config.toml
num_hidden_layers = 9
hidden_size = 512
num_attention_heads = 4
num_key_value_heads = 4
head_dim = 128
intermediate_size = 1344
vocab_size = 16384
hidden_act = "swiglu"
norm = "rmsnorm"
norm_place = "pre"
norm_eps = 1e-05
positions = "rope"
rope_theta = 10000.0
rope_fraction = 1.0
qk_norm = false
attn_scale = 0.0884
bias = "none"
tie_word_embeddings = false
parallel_block = false
init = "uniform"
init_std_qkv = 0.0254
init_std_o = 0.0
init_std_up = 0.0254
init_std_down = 0.0
optimizer = "muon_variant"
learning_rate = 0.0139
lr_mult_down = 3.0
beta1 = 0.9
lr_head = 0.00689
max_grad_norm = 2.0
warmup_steps = 200
schedule = "wsd"
decay_fraction = 1.0
decay_shape = "linear"
final_lr_fraction = 0.0
batch_tokens = 262144
max_seq_len = 512
doc_mask = true
train_tokens = 2005000000
max_steps = 7649
dataset = "wikipedia_en"
MLP neurons of a small language model. Each row is named by its layer, matrix (gate and up: input weights) and neuron, and shows model dimensions 234-329. Each number is 128 + 32 x the weight over its row's rms, rounded and kept within 0 to 255. Numbers have three digits each. A neuron's up and down rows have the sign that makes its largest values positive.
A block is one neuron, or neurons of one layer that tend to fire together. After each block is what it responds to, as a language model described it from the Wikipedia text at the highest values.

L5.gate45:089118155097106127133088120045173110165145128163136138115117142163144111097147112117111151110086089177185119114166066110169107144201117148088140087111158173045092096099120106103107157163113130156103145143160122179130117073115133088088177127181100116170180140107140089154144048155122118082
L5.up45:119120077105124064099154106138149073154169102143180055144103079157143108066136144127153152162145057126128101132141170135107145127097123167151142152070135106179112135129124166137176124130054081163167152145140163140078111135126130153090129129152159150182070112139117124200101113128188145114
L5.gate433:151140207115087143083176156100142117141117069122085105100142128131182136163117184133099108110093116145133167105133132110107062155049162159192158111169142171123095113164133129205078079160153113148136129149107183115114168094137167079166141085150091176186117169177092101134154076112184124139
L5.up433:113169114049130081138132159084087136158116113163138142137136117178140109093131152120198157107090090114112186137115116133093146049175116120109089122169117120087140145110146112114117147173101136134118114078164147107120141137124106175111107121115132121138160125204142134126092086155168110194
L5.gate789:180164107117105073211069103131126148141100133095178111116126106157155094109145133094165161116135109096128147098129154099155146158124118155104125141046135112138110059076184104055149134104145071148101159156081092110166202134160121145181173171161121117176188053128162180111145077137096137158
L5.up789:131156059145066089120103160170107085141141123079111137111159144112172135126161130094124129137176119147150199130064067129139113103122193090156133152078140113126138155080170148049124089110123141173120123156128150091156074110088095108086139099037131181115133173125135082122173151133139133115
L5.gate798:136185214134115116147158125133152028139180150110128150146118149122132208120107151149190073165151096107143125096121091097166144093158137118146137105117159126173154023091125177114119178172138148157061166143091076068098195114097084124156214110093100143122151136132119110119145111107153117093
L5.up798:125135167173206126128137158167165138097159185176142094144115117116181130107105142087122098146098114120111109116141169189108109117116137129121092124040180095074186139170110146104104132123110120140117122119111086133169110124139115155138103092101106100151150193079110064137116112112159140133
L5.gate850:112188143204111150096096126170135166188088106117115177116113117113104141106144095106108134180076181124139138140119120132136116165147150227117128103119141200138107185137169101133143108139099128153165132165153157113128157134130147083120090099155141097091111123130108122140097136073192164126
L5.up850:088128151118123132176104088085106179171128179114094114111121093179102130110147093117174157157112133075124109117113128084082142152158119156149076136113123146081144127122131164130126147095107153142139151104126132139107099185116137119168115137166170113094164126178164097125131136108131205075
L5.gate902:149139182193113058117109106140056102115099087153170108131124094150157134113131133137094151109123149196133120122145173068174069141124173085167115179098140113138141195172138078109191174162172093167192109117150188118116173072141145129097067168145133104122191124158156145179158142125117195113
L5.up902:090112098139174131184101114088181114107093140142111122059119186140096128112091173132126130161125167068061111051174097088178138132098103127139106135148079153120121157181110162135102158116099127148146149144095140152128172131129177102120154159095128139124208119089060089079155182151169169140
L5.gate1010:157183181133112102155070089154124082155061114185105128180112078141100126111129130119127112125152154134160109117078076102106166097197145152135163108109132061062165102095185076126144152137128155139113111135146114081133143141153120210140091087134162119076155086148082101168140152113139166159
L5.up1010:117068160087120178142131151121164148138173122153151086143119090159129231174168108127132131108108122119175079124084107140231099122124106157101079106112111078139085134134151123081166098179141075135142107142113084099103114102149137097176062192131169074167137097095085107171104115126153174164
L5.gate1217:106137150099099105085128154100173081149102121089139134087194117146135067161101133119179155117083128071115191111131135105052132205197162130056166127121141142088065117134106097086098134202095125140102090127126144109115137105183168101143164082112092144139170155172095068137124167140158126107
L5.up1217:114050153134210155125061114137084125090110157144099114145163114160084146194089090167123140156147180172169142172103134097108096116167134123152082147168142152118099145141086096093101177117087112152165113188141092135081152148135177083118122117124109171145140122115164138114165089147144072124
Responds to: Single-letter word-start tokens (mostly m, p, d, M, P, D) split from a longer word, as in m|anners, p|uzzles, D|arts; also stray in, 0.

L2.gate32:126122184127154114129139179146105125156104148143132161160094191174203115191089121128186132139151159096169150093102139078164155117141129125158172087147140154127106128136100104172150129104065177164082120124138185120118110132119153097139130126095111117111085151151074152090100144130148133090
L2.up32:063104139126144177138154167160099192092110079105103182158149130153107096144104159091186089151108135125139109124133168130158085112090125082156117052161128185158083078178115078137117166187073118168088024115169137117153118124066116093155126112130129111119123162169097191132199131124069095101
L2.gate168:100148103122078103138122138130078141113160114152136158110092115193136082098114113089081113152139148073196072098103154105116065100167169088125113144096144179133131204170167078119174169107128112138108068119171149199156118082087111160132167148134124108069086140118108108091215153138130098151
L2.up168:045126110166124152066104132128127131093073116089147133130108112123129098150190098111123124098178102124126109106175190167119178059098054154113155134125142157122136150125133187152099167124083127140155147081099110079138086112120067119133139159115145085139142120085144175131175155163127121139
L2.gate649:097103134164119179137119130104131126100135163158160145162131137155168143155127165104137183187102114161131116047129094150106152090102126185179122173169088122138140118125161115156075130128217138099086152098142118113155121126089102113174149100125117113108133137123142081096125121168119156148
L2.up649:183137154102113177100100106103177136154137159169113083084131142144134050126147102107135131157205131094063080141091112137101150095115108111146058092118163149112085136126128113103162084122159175116146095145187080091193089121181071134102110140101164117137086166153093155149130139118166181146
L2.gate664:113083147142113153103144123173064162082142126099165120089083094085159120143084104058136146084138124126164130127099102132165108105146104169176132149086109130156133179094065113129134143133150163128100103101141143132156105145213100056085162124107143123100121104100137139132141148176173182102
L2.up664:117139127168117178106156126115085066055161156192107130141175126082142128123139140187146050153178074127052132120156085134118119142128111123158144112171146099132132117089169113168070111197102151141116079115099129135151082068129086127121135150092081099160132158156115149099197129154065150117
Responds to: Short opening or middle pieces of rare words tokenized into several parts, often after quotes, parentheses, headings or paragraph breaks: "f(avela)", Lif-eb-oats, Bund-est-ag.

L5.gate11:079139128086149073118151144096066102119060153182143154079137124177112154093156136096077118097123145139114130102148160177141159124099079191146131170064142138132074042130135168090135079174138098136088160068123051097116147128113110131136136153136128090126094143148116150122133127160152153106
L5.up11:158169136179131124151083086194134078186095161084175117117171049144125157072128136163121113136050134124198139106161172148088086134155099101132034082110137099135153108172147106146118079142179096069096166076084051087136157147120113084087136084055129152099023151176172092110145128140155138122
L5.gate446:117160152094101140114094154112111134101106137125082083082106098125170138121105105140098139182103104216164150152072215072052105102102100123146184160123178164108117129145129124140083109162156083185131175085115101105150120163083156132174149130092082098196141149119126142128100155115115193145
L5.up446:150169139078164150108123119099089087144102106151121141095098129125122110135105108096068073128170066131133106118125162138145098115125097209105146129178174199076118088149140153114055087096115099175108128101148156097180136116099145134170153103099112126131122178134138112084026171117145118164
L5.gate592:113119166133125096129093110126164108104108186092135126137147107099177168131088103121157110166149146099162110087102175097088087184111118095148168130135139061155161140174152098087092145120114167103162075083155125100150174084132135146169124094084156158117120137134153131125117108121158083117
L5.up592:107189103167126097150121117109110090130100127116129088179129086162103131092150146142074219148138094072171145142115102167172187156181131129144164147088144141133125198119097177102132099116125145152144123092209113125105130173218189170131103111114083134117119159123097047089088168120083183114
L5.gate676:192107183162151150114136125125126139180133125094102065143199114134140095151121118121148120110087093130160181113126107114140080119156142172112199144111193092140119149203160159133093134135109071124082110124141173175147146140102149153101162116108005106129176110130153139094131128145162137151
L5.up676:154109213134163136135106147102113117147143181063158089104141102140140137125130141072146126128125055095111138105126151134090169136072118157113149096093101151145104105079152175135081104081139132144097130106137166025156160133181107117127156149075162131121074106101145161122135167132081159116
L5.gate937:113115141225094120105140101114136132104114177115153073117125117170108182131118076159118141089100160079110119112084136084147157133095130134187098088091039127123081133157130148100081103130101125119148096159082090131105150121119084130196136104159154096157053128129104114089119150169172187123
L5.up937:096090126083148113139173124180127142175147150141193144162112083153078174083122105094149156126098077100137123124090097170148115155102086090170117142105115106152169140160141129111091157153100156125127127117112109115057143074137131091199133136143165171191145123171144161150158188104129170099
L5.gate1210:090108132104165145067112172132083104126137072159100104096128079134092082100083134134116148151120129139100138131065149139126141133080114151177145131169135140079143101127130137112110099100074058165106169117107077156087112101060115135133115071086094113159124129099119148095156146141183159126
L5.up1210:182100149173174088093115161109106086166087077147105098062123129143118163180143163144125129194185088101102118107113102128122141118108115131121123131129156147090136074118153142147125086071112038149143142081117134163122105162063118127100180060097078095140140161116140128153132135104174142140
L5.gate1250:134148133111184112117120085145134138194089137062177148084132141134077132079076137075113115149110088128074120048109128133096167104147166128121084133074138104099138139158177134113120141110072107159095136115152120164134165066113104184128128092117159121161062110167073084086148101143116119168
L5.up1250:095132131101062094135150101146117082075101165058134122127188188115085131138154127113161081076100159125099140120134103146177135113155114176087063180132104167122110089125149101120148164160127176131137159110101074094114156176175126121135099150115155157097157108193091153129143142142056141047
L5.gate1263:108104070081113135112108145184171135207093115126143106100093119123154205090108175130168190163146141126159133098099165150130148103126099125177147136109161099158138157117195064176084094092145168151180057102074175174095133106161132106132113111040116074105160132110192154086063125192183108149
L5.up1263:176099121140182219195082092080191099107102139107099114072206118126215091159175129093083171097157105141112143113121152148131105081158176166123143142143162134132075096093151106147142133131111113161100093134134131165156123126082133141147085070132126139131178142133141175125126123170139127159
Responds to: The leading "2" of a 21st-century year such as 2021, 2008, 2000 in dates, discographies, lists and date ranges.

L2.gate74:130160191142165157090125095162097092172095072127147141130155083168141124132112035141056194140079139124143187132086154112063118132138134207089178129151173133151166133111109129161116067139095095118114179159136115110149158134175178126092085078076116137096096128104123140141110136215160144113
L2.up74:124172122110157107072145117123130124129157188111124118211128166111171169081126143128132135158119130145095102114140115102072166113154133085174114176095106105180197150151196150174197099089161138155172192165116108117113120142132119164129135162161112071160152162127142110144149119130124093139
L2.gate556:152121090188068140144146160128090077091136143124131129133124136084125145145198114145053163150090144160171100136167138093175182155135156119124125172114075147115114177160152128142116186140137148146162154133159106140129146082161137088156139121138147158134139093114194147145026149152147112069
L2.up556:172109156127159182109121140094167119167116104160158092144115057105130110193128101119114142134097098134137087183143138109144121133119129159169099099142115115104095117058096139181127134078125103095129174162139097150114117129113191194170199192103168148126116114107064128171133152118084118116
L2.gate863:052147086091124141132109098116093093086122087162147070123127131140180156085157108093103156097095118114115155164125169185158148095198148124111110112066056125165074115175193090164142173123171102180156172127108128106125191096099145137131077092101129185094148135153104109151145096116068145125
L2.up863:110097126122119139084123168152127138136156145093079088103067138140080176126142139070095101124106086143131123139088070153126138115057083160104035123063088109120146103088128170118159175143175104080130135156214106136104118119093124124105042112122123108143153123071109120083186120150124086113
L2.gate1198:132114127068105160096082090095083026086112156162135158128110134127124121140117077161158133157109099177072153169117124092142135102134165101118118078128178165167151144120144154135112133147141081166091107171174105105176133138156170095113149123119125062140098135139149178145112114119100060156
L2.up1198:148089181146131147134147139167117038199085119157118132154137111156136150059174121072115169129083139150121075161155186090111178122133131090086116119161156119116102187105122074120122145105112114084083118140103139112109137119137091086081135185157179068142107167167130140172132132107105088138
Responds to: Short word-piece tokens inside words, mostly foreign proper names in tables and lists (Sm-ol-iga, O-u-attara, Z-l-ín), plus × in career-highlight counts like 5× NBA All-Star.

L2.gate609:111059125153053126133148067169108101091140102113135104092159132115164147148122137102117139123143143175136146067160111132126136165135093106135154117130118123143123137102121130107109123167142084174036164121174127084174156171117178219122171130099139151083219133139154161162144159100148185147
L2.up609:118129101125106146154134133083082141117090140116119103115122130126144096146140092149181124140156115080132145107059136111108103154157173119111164128157087110174054092146113159117119052134116177126105199157104126120160127162176035112208181097130145165169157133102126145149155148169170146179
L2.gate874:168126184129167186095122110107174139097067114083144099119154073128104140121058191051091169159091128102146103115180123153107122206165144097141170069087144113109156098154118196106162111112142153152134085140160097088161152182162145128129123143120136138136110152138135195109147067130170163084
L2.up874:097099124119157205171207169155124077150065126149116202129157076108164095117081158048143147177100112174116159162143039154072087145143140129122152134131147053106115167122150123123133109093147074101107119177148103126173153178161146100102141161141143124091078146127121101114134089144164100180
L2.gate1207:150129156106089174039130095094115177130116083137136110076138112111137045140102109141141137157121124129159129113105156140137178127123112141088089133113110124154114146074095148136173093178152115093137133140187143080170161143134130119155120098165140170064097095139117146164112099118174083148
L2.up1207:125136108155070171176139157115143138167120087136125152059109106146180153124149175099121095181135104111141168088132131111115090099117117113119097114120096102156099182081135175093066101122121147127098073113129123144150120186097080141108122171121125125021094118137166099093143138138129100139
L2.gate1267:173153211084162156140139131129124125159094127145165065045159036134133129114127146117122120167117130068125122095144169169124147164124117082085112077080091078125131125142095139124094064154171120140106149137133122139152169122144116164164150113131143105128090161131169099141104143146184098145
L2.up1267:144144141167133134124096152134161093192118065097131173167125130102176149127130104086124113149121153139181122123122173123134140151103114054137121132123109129120063100077163139113155031132091144182106190099067136082169127167107145169122121123140139121105116163122096127080101181168144150150
Responds to: Punctuation right after a title or name in bibliographies, lists and tables, such as the colon before a subtitle, a closing period, or a table pipe.

L4.gate117:168114131081170180157172106111136151180117199099125151165132123136141075135131129128134132136117125090122145114174079135099043128194073142115133073079082117146185130159078126124130152211120091099107152157100137090168154059105141120123146117129151099090131107128119114075134146167145118054
L4.up117:131077113105129144100165090147187140155123116116077079132117088094133130079173112175107163129092118135150110082140105129135170139132105147180133087103081154100167081144152083093087095153088159095141116085132188099143126104094161179147207111144120104162084142185134150135061174113122122144
L4.gate1056:111164202155152124080117145087133134116116134065087104162138119110097166062098055177078111151104104154098130083138042136105096144094102176160089158117126125120112124181122149147114119150118137055106180138099124134099112065185144114148151082015142137103135107155080101120066112123182152145
L4.up1056:111140154111173127142116133116071107098132111073120089134115093104125140051161103099118144141105120131132148100128070112118119104159116091128121119089072158124127097154162172075105154129160120097112095109137145121137119129101151125157119146110148175109129138169109124161125120129156139137
Responds to: The leading 2 of 21st-century years (20xx) after a space, dash or parenthesis, in dates and ranges such as 2009, 2014–2016, (2023).

L2.gate129:104169166122114101103124105102082135092129148071032085116098134136127177111117088093105149108145165143142174134063113152106089126191094167158060086120112125093162109143103095131179100119182115144118210110185140134140061053137068112172171163166145121108170125154142128149163157115169086142
L2.up129:091122180080062103113148105125098083169196141127127150117135128137086121129147070179161143212114167163096145075136184106122096100089132150091089167092114155164173133093079087118106057139126108134160172157113103066058095097111107133096135152120197091159115103105129095162149146113128121090
L2.gate958:137093112128097099148089128157052118086109138086143120087103106079121081154113081134127138159132157073105105084118092090150154154083122156141130096101137154153147055167213111095151155182163129109157118097131128086123101178094117108123121093124123098134125163178129086153173155150108117134
L2.up958:166141177173119157105152123138093137124124091174110109131079118055135113092128097147123146141131100115121175101162113156107123111084132138156142135061090110180185110077187106093158180136136166131119215104069113144113154156154117114170142202111145120137160114104109157124125156127136066110
L2.gate1113:138109163100136141117132132153172095112074170115167162163144046130195155155114162194128061115136125168035084132085179087122116154171071117169201115181117187115143096159165114086103143145129148122099122135186148130146138158068110129133100189142146086084124115130139072115164127143081094163
L2.up1113:146134170126182142104109156086192071195131119128132158152128169085168098176092133140165084110146150082087129081182077143137184139211103091167150132097140182105075123128113112129135177131096097133113136119152131147155109156109119114112104164111126112142110155102148174116142149088150073130
L2.gate1222:148134135139134092110115117106140135160186152149146147121107107079162118084065104102145059145127098074101151109084098162158070131093115174130183072172109136143073075168131093121123186066082141107131122143161156117095148132147141155075179114127135133155125133124140102133101098128144129125
L2.up1222:125146094131135152128130062130132136138150096119125067152150086126087148128096138169106102195137197178139128132150105070122116200113212080109108109128118111082160085115141092146100099176091110162082152079150134083145089130113123113142167091128160173125167067120168146116168131134067101090
Responds to: The first digit of a number, mostly a four-digit year (2 of 2012) after a space or en dash, in dates, season ranges and coordinates.

L4.gate189:099171154168162174113122097101088110071138139137158153136167128107100094088142142144125092172085180096158146172117106146067093165096101140122092119055165096138181102122092151099113060136170085119146085196113158111112134159156136128137125132143136181087130064134162050193139169136081115092
L4.up189:129127167118125163067175139069058161159156102175127204083147124115088164116175114119151193122123067111104104128150200140113148114081140132149195119150185146046157065097151159140157146207208126181081118080162095113118133108117129063138107152107077098108107154115158071097095153185129088112
L4.gate987:094098168150098069118097145105156106118121105123070096091136123148123146133097119100099126139190137134096132082096143113099143085153127181183154075095132141171122132113149157204123098129116083172146120138141102132142105093100099165071099140062098030142161134130094149095091134128174157144
L4.up987:184132134129074087120172165108096146080165188110126136082096173162104102061128158089105170136121169193111121142152149082105084179147103082092078079178141100108107103169123117090128178067137149096086085128161179088194126086131105111154145137137132117109083107238155149177105144132111153058
Responds to: Fires on the leading "2" of a 2000s year after a date, "in", or "the", e.g. "July 1, 2018", "the 2012 ASCAP"; sometimes other leading digits ("Top 50") or decimal points ("3.26%").

L5.gate58:052180106122130178062157075109080094124129165122147157124131122108095153094146106131161085128093091110148079130155066176098098075128124152179090134143076180143159147127174132129092084126119096084129203145161083171139172104108103105123170107094137159094079098101117158126149121103095115092
L5.up58:173132151117094105103143118118068072192117166177103144051194095117145115117113142152138111134078129156138087113117110189097129134092153086181099173110141073112112112142115064146103109050154078131130191107119091120170179120120143161122139110111136124103101104121156134104151143131089101180
L5.gate524:141123170142132103112096122134142135196172140133115115130103152176122154145127174135084125152158149135122105141090152149145165161153091109153144101062216142177107123088159134148156101087122134118091128137085139108069092094114154126043114087065133112139137107107150123124148126136160133170
L5.up524:114145192126101192084116111136126153194091132097139136144147090129180124111115038099102123163112153088136118158119071087063129137166186064118121123173139147099157075111161092131143121144114135093183141151121136088185147182138175160116140111110139157126120089096134159076113110091217159124
L5.gate626:150134134159134138156142114143104102141129102106157173103155111205137146154082119137135176170127159138167126153102168144132110079116151119172120128146052102045143089145128089090033208129071142079127163151180109097118061135209128135103211154148099108140063131147156137142133160193130098084
L5.up626:036113121153167159132161112120106091134151143162142098136097100112071193105142106087059119194136218108116147088095073131102148078119138160131113133195101142124160059070115170187114153087105113076127158137142122143153094175112159139170127179150142145145144129118150147106161124167108133116
L5.gate670:121181188131223131121083177120096166131086077132192117083137103113161136114120118111083140114136105176147143110148098087104114142162086169144119124117153144088162149113132171120089083103110149142111151190147092148108118140193131104135149127141069155122162152118138114213136147061148090136
L5.up670:165114142087166083110173187150096143107143177155128081122203151115184136172061141112124173140160108129097115113106178057133117106156144157091054118117165129138127059117148109156103118098200092159113150139118125110080115126120140122110120098185106179127133223128162100159186151067119090109
L5.gate692:117169150099159122145134139114072147086081181054145184159152155186150156142114135112138121107110144090150134097154208135114139142096115139194136092126106135167120113145110039147241126138144112148158141112111117172174091116164129155106156132101134123127129133156172132110137139127169098125
L5.up692:096100083129046087141149189140113143122128108140136124130216148165095114095157069121091149150158170115122158136087143091109150134115131100124062112140157132134162160188136128110163148081163105078158118110123143117175133103158115151107184086139149080144129123116111090179107138115169153154
L5.gate852:142121149082070112121129098151082123167077071145172191129113133158118153123146159174138153144192134150131167088127201103087114083172137095095097106125121100077158106073144136181114148161148120117156143158101164122130118136111074139186138157148084117118144070133113160135179141119116139112
L5.up852:076081131105131132183137177221174088137168160136114153120114147211132148128154162162120194143093109124140118098122120120127144126134097135133110096179173138115098143100147139142198068149128086155095066137110097100097077112168123164152117133123119098136181096131119110125147121113075088157
L5.gate904:139151166140123145155134222126143089159084105109126107116119096168120143119123064130091075139121135111158141150103091120117160147110144134117124146166139079143159070121163055177141099132159142074095200083142176150123118148110145209137158150115143111128104070072172153106113146193109118120
L5.up904:126213151169130090129075131151184111112140115166155149087139068162079186193133152116146065114108222072114082149070142157155158090112136116163150090108126152123128086139052132161096121135175120177136161162111148119102124104102188116152108104088152056142232170077157107124146128161160161080
L5.gate1219:119121081132184138158107092108150141171134107088158175102184141146184059113152127115100170177203194179120149157173132102144177138125147108130133052055124168133200073173146165150114091155106177166143161108191145187147147106097127199045071099137118072128195170068122070158116153111120121140
L5.up1219:177063111161070191140134123110123139087120157148182119137169141139134116099137191117074165176077120140151122151146139151032069134136115114150156140097118131046108154147105147053133166141146134158107148091079102124106163101156105071115103122153109119138127107123178138088147123122154099066
Responds to: Award and chart name parts such as Award, Year, Medal and Top 5(0), plus inner digits of large numbers like 19,000.

L4.gate33:136154140070093063115115099084112147052056144119134076123222154090133161137127060153072142104072103151125121147113109118076135173107128099067159120142126140146165079138103145143179132144106140104142140152165085223156153096176095124081102107134137112106132157175161165084112057103058110161
L4.up33:161152123086166111100116170136125121139113102152158082129080094101072108080104141140166112122160128102121104165129077169146072093128148169131130085133072104131104114129106161159063135096061143101147132174141109149149168107140101169127103148125156126159162121122171101166093123115136097111
L4.gate1336:128094118097170120188087115100128077084106122040148136144164156141114099072172127166090149169082143101095125160055136158076114144113137070112136067153106153052141104136141133095090141208127133210200110132111067126152085141129094156106106092140153139124153086125121127153070128106157155136
L4.up1336:100173116116121153129138098131188087114087050158199101184148096144095138082115188139165122166105107151139120179128149228075194135088140101124106118129127158109144109096091088114172147181144131126162181141068069116228157131169080116131123159097154137142095138167105175091103153128114151162
Responds to: Final digit of years and numbers ending a citation or date (201-6, 193-6), and row/rank numbers starting table rows before a bar.

L5.gate155:117073101117106112070128069161150128057149131136063111143181122128078109107079125111114160157141126105051139176113111104101162118127056138146140111127090113105075136120114125156179175124133117125139126066159130179157144153150104127057151097149103072105063168130195141145147170211137116165
L5.up155:144138196110105125141096092073087103143160124170122138127155080113155127084107106158133151121167150110145121135119137126101148134167135119151132053098119123139125136073122105106122086204140164158094087090068089173118150099082141147139108095109128168107133081122194134145132127173101172132
L5.gate163:115154100066112136160166147131186182093107129120111128049144134169125120225134114127077165169096139147127099167161139144138174113136085092112103083088167120127165132100107188085118159130137142143135133081138169100179158134169117147090141122120174131115185078157155118173123071158164151173
L5.up163:207130088103078120128144136111157139121134117169091191138145138138140103174153136094114083127170115171171149144080157144104119111154079107145104092089112144104140100151147167120152101169156127108093132064196145170152119118116100087051160163133152085116117104144102100090112140138148140133
L5.gate558:133098151097173139184098084087135114086109088199126142105118105152155155151160130146063085131073188133123113107194148118103155110128144125118105073104194131128117180165111103143081101104127142142118120181091114166141094174119122133083160091149163126106127147162124113111104135144130172156
L5.up558:108183097139141098136089129131152107093133093150094117149169079191113103089146138141131165073103128134064099176143119154126103119145139106120075122062125142145148118171116156076114141117125130085169066178168154101148148134079155179101099106120087146121150137040156161106107123118171111125
L5.gate881:083141164126149123135189174046134076087095182148156114108154122147193140138107167128127108174138139158155108105205038167165170061144123128147172153112136055083086125112193118123155138176145117085135157101083132131132155110143118120136091194120110118064139075120148108129135129121107132140
L5.up881:086115137132118120113110088113151155174110048144102128145119159152113123147144130148151198148106130123168092114103075137161116137144126113109084145169133142060111185124154110104166123078175154141173157145204118139131154123126147175158152165184111190117110095134129126139133096111151105177
L5.gate957:142155096110139098106126142146147155129098098104116140120144107134189164196144122159142141124097131112115121151105178142139065155162093120096191109145125094158151126139116127121131102087140141179065169139131129088119104117110105115152127110167136176129124160167159054142154099076190160217
L5.up957:131147136113197149102120155173117161159096155170138109087139151104114124075128211163131143210061073110133164108106169128114165114086090131129161160110142121140169150112152137086120132134070129121107116087089118127083126166172126109111149132158128125125175136147156193126102115087131158129
L5.gate1188:103092152109040122090139136180106174106104080156094117125137151148093109149150156038174185203112110130157106167114083105119141115159139131121112075128164096097080141139117138100097124137143162143089144137134126129160113130147087147084120128116092112111103101182119176102116137133150090154
L5.up1188:140109191149083127087112113129110119116097090106145150121125125080085161149110123159047132153089077072146166137138125109146114166070098108099172100134122099086157064155071128116134121109134136181151133143090141114118118135100087165150144148175128094100121141166124134103093129122076114174
L5.gate1297:132203185133135126110074113136151118114107079183110099146168124109153139178141113130140158163123119051170107163141154073118143082139094128158160154173081109145107079120106109150129152151143127084122153139105139104198115138150115125076089138140114155109144128143127180114127158083096105096
L5.up1297:099159161145134167042111085127126154139154121119141145133155082174142085092147115182151092169063143110156183087178147118152125159134171095121080110088126063166149124186064115132108048155135104153105154108140098103157176152136122142106160101081137088119077129118124080105076196100143164125
L5.gate1321:124162169077075083127113110132121130120117110105105155143152169102086177146164111101120118115139106148136117119123126116147159189145148147179094101124094126114162130092156177120144129152141138136165143143172113107155163073158085181150136116141139097150093154149138104070106104112082121163
L5.up1321:098071099101135201101120139139146118145071111098100144128119146130157108157140067121135148135056148129173138154115089051105122161150175125111179103139141151117102149125088101120147142158097164140092171120079128129144112131143145172158122153102107168150104193142103118086102144137086113139
Responds to: Last digit of numbers, mostly years in citations, dates and tables (201-6, 194-6, c. 172-5), plus commas or marks closing a number.

L4.gate903:158180171120110151143144142124109078204119152163115172096143161148126135141094107131120160111134145134094152145177134154126066185107116150113177131165181137110130089103085129074121078126069097136141106107165121105125131082161103105062144117113144180112166157123123160156151139159137153135
L4.up903:151119115079107101159155075108139074137148151159150138111132112164130087149164090165152094090118101055140081153098111172150050114151166159107150146180115106142165157122052095102093142165089124153121111146165084077153143099167145084136151185197106127205157076108146230124095114098111143154
L4.gate1192:132152126161064112080153122132122100150130123141157096130094149226128145136101133129154081082100115156170117151121155161078131107182199095174092169109070142134130089162137140110131125104091120144146141117097166133141081141133174166154094090096140167116185098129182100110137151149134152136
L4.up1192:130081090122110116144085161096112105121097110150124043125121074102113144133111116055128145078140164122075097147107145038088172155143192166185083163110133129108122160124099156140093102159137135087115166081117171129085163124089110109167090137085146162132107180139171129125162155120116140106
Responds to: Lone "m" or "M" split off as the first piece of a longer word, e.g. m|emorable, m|asks, Rijks|m|useum; sometimes other initial letters (K, D).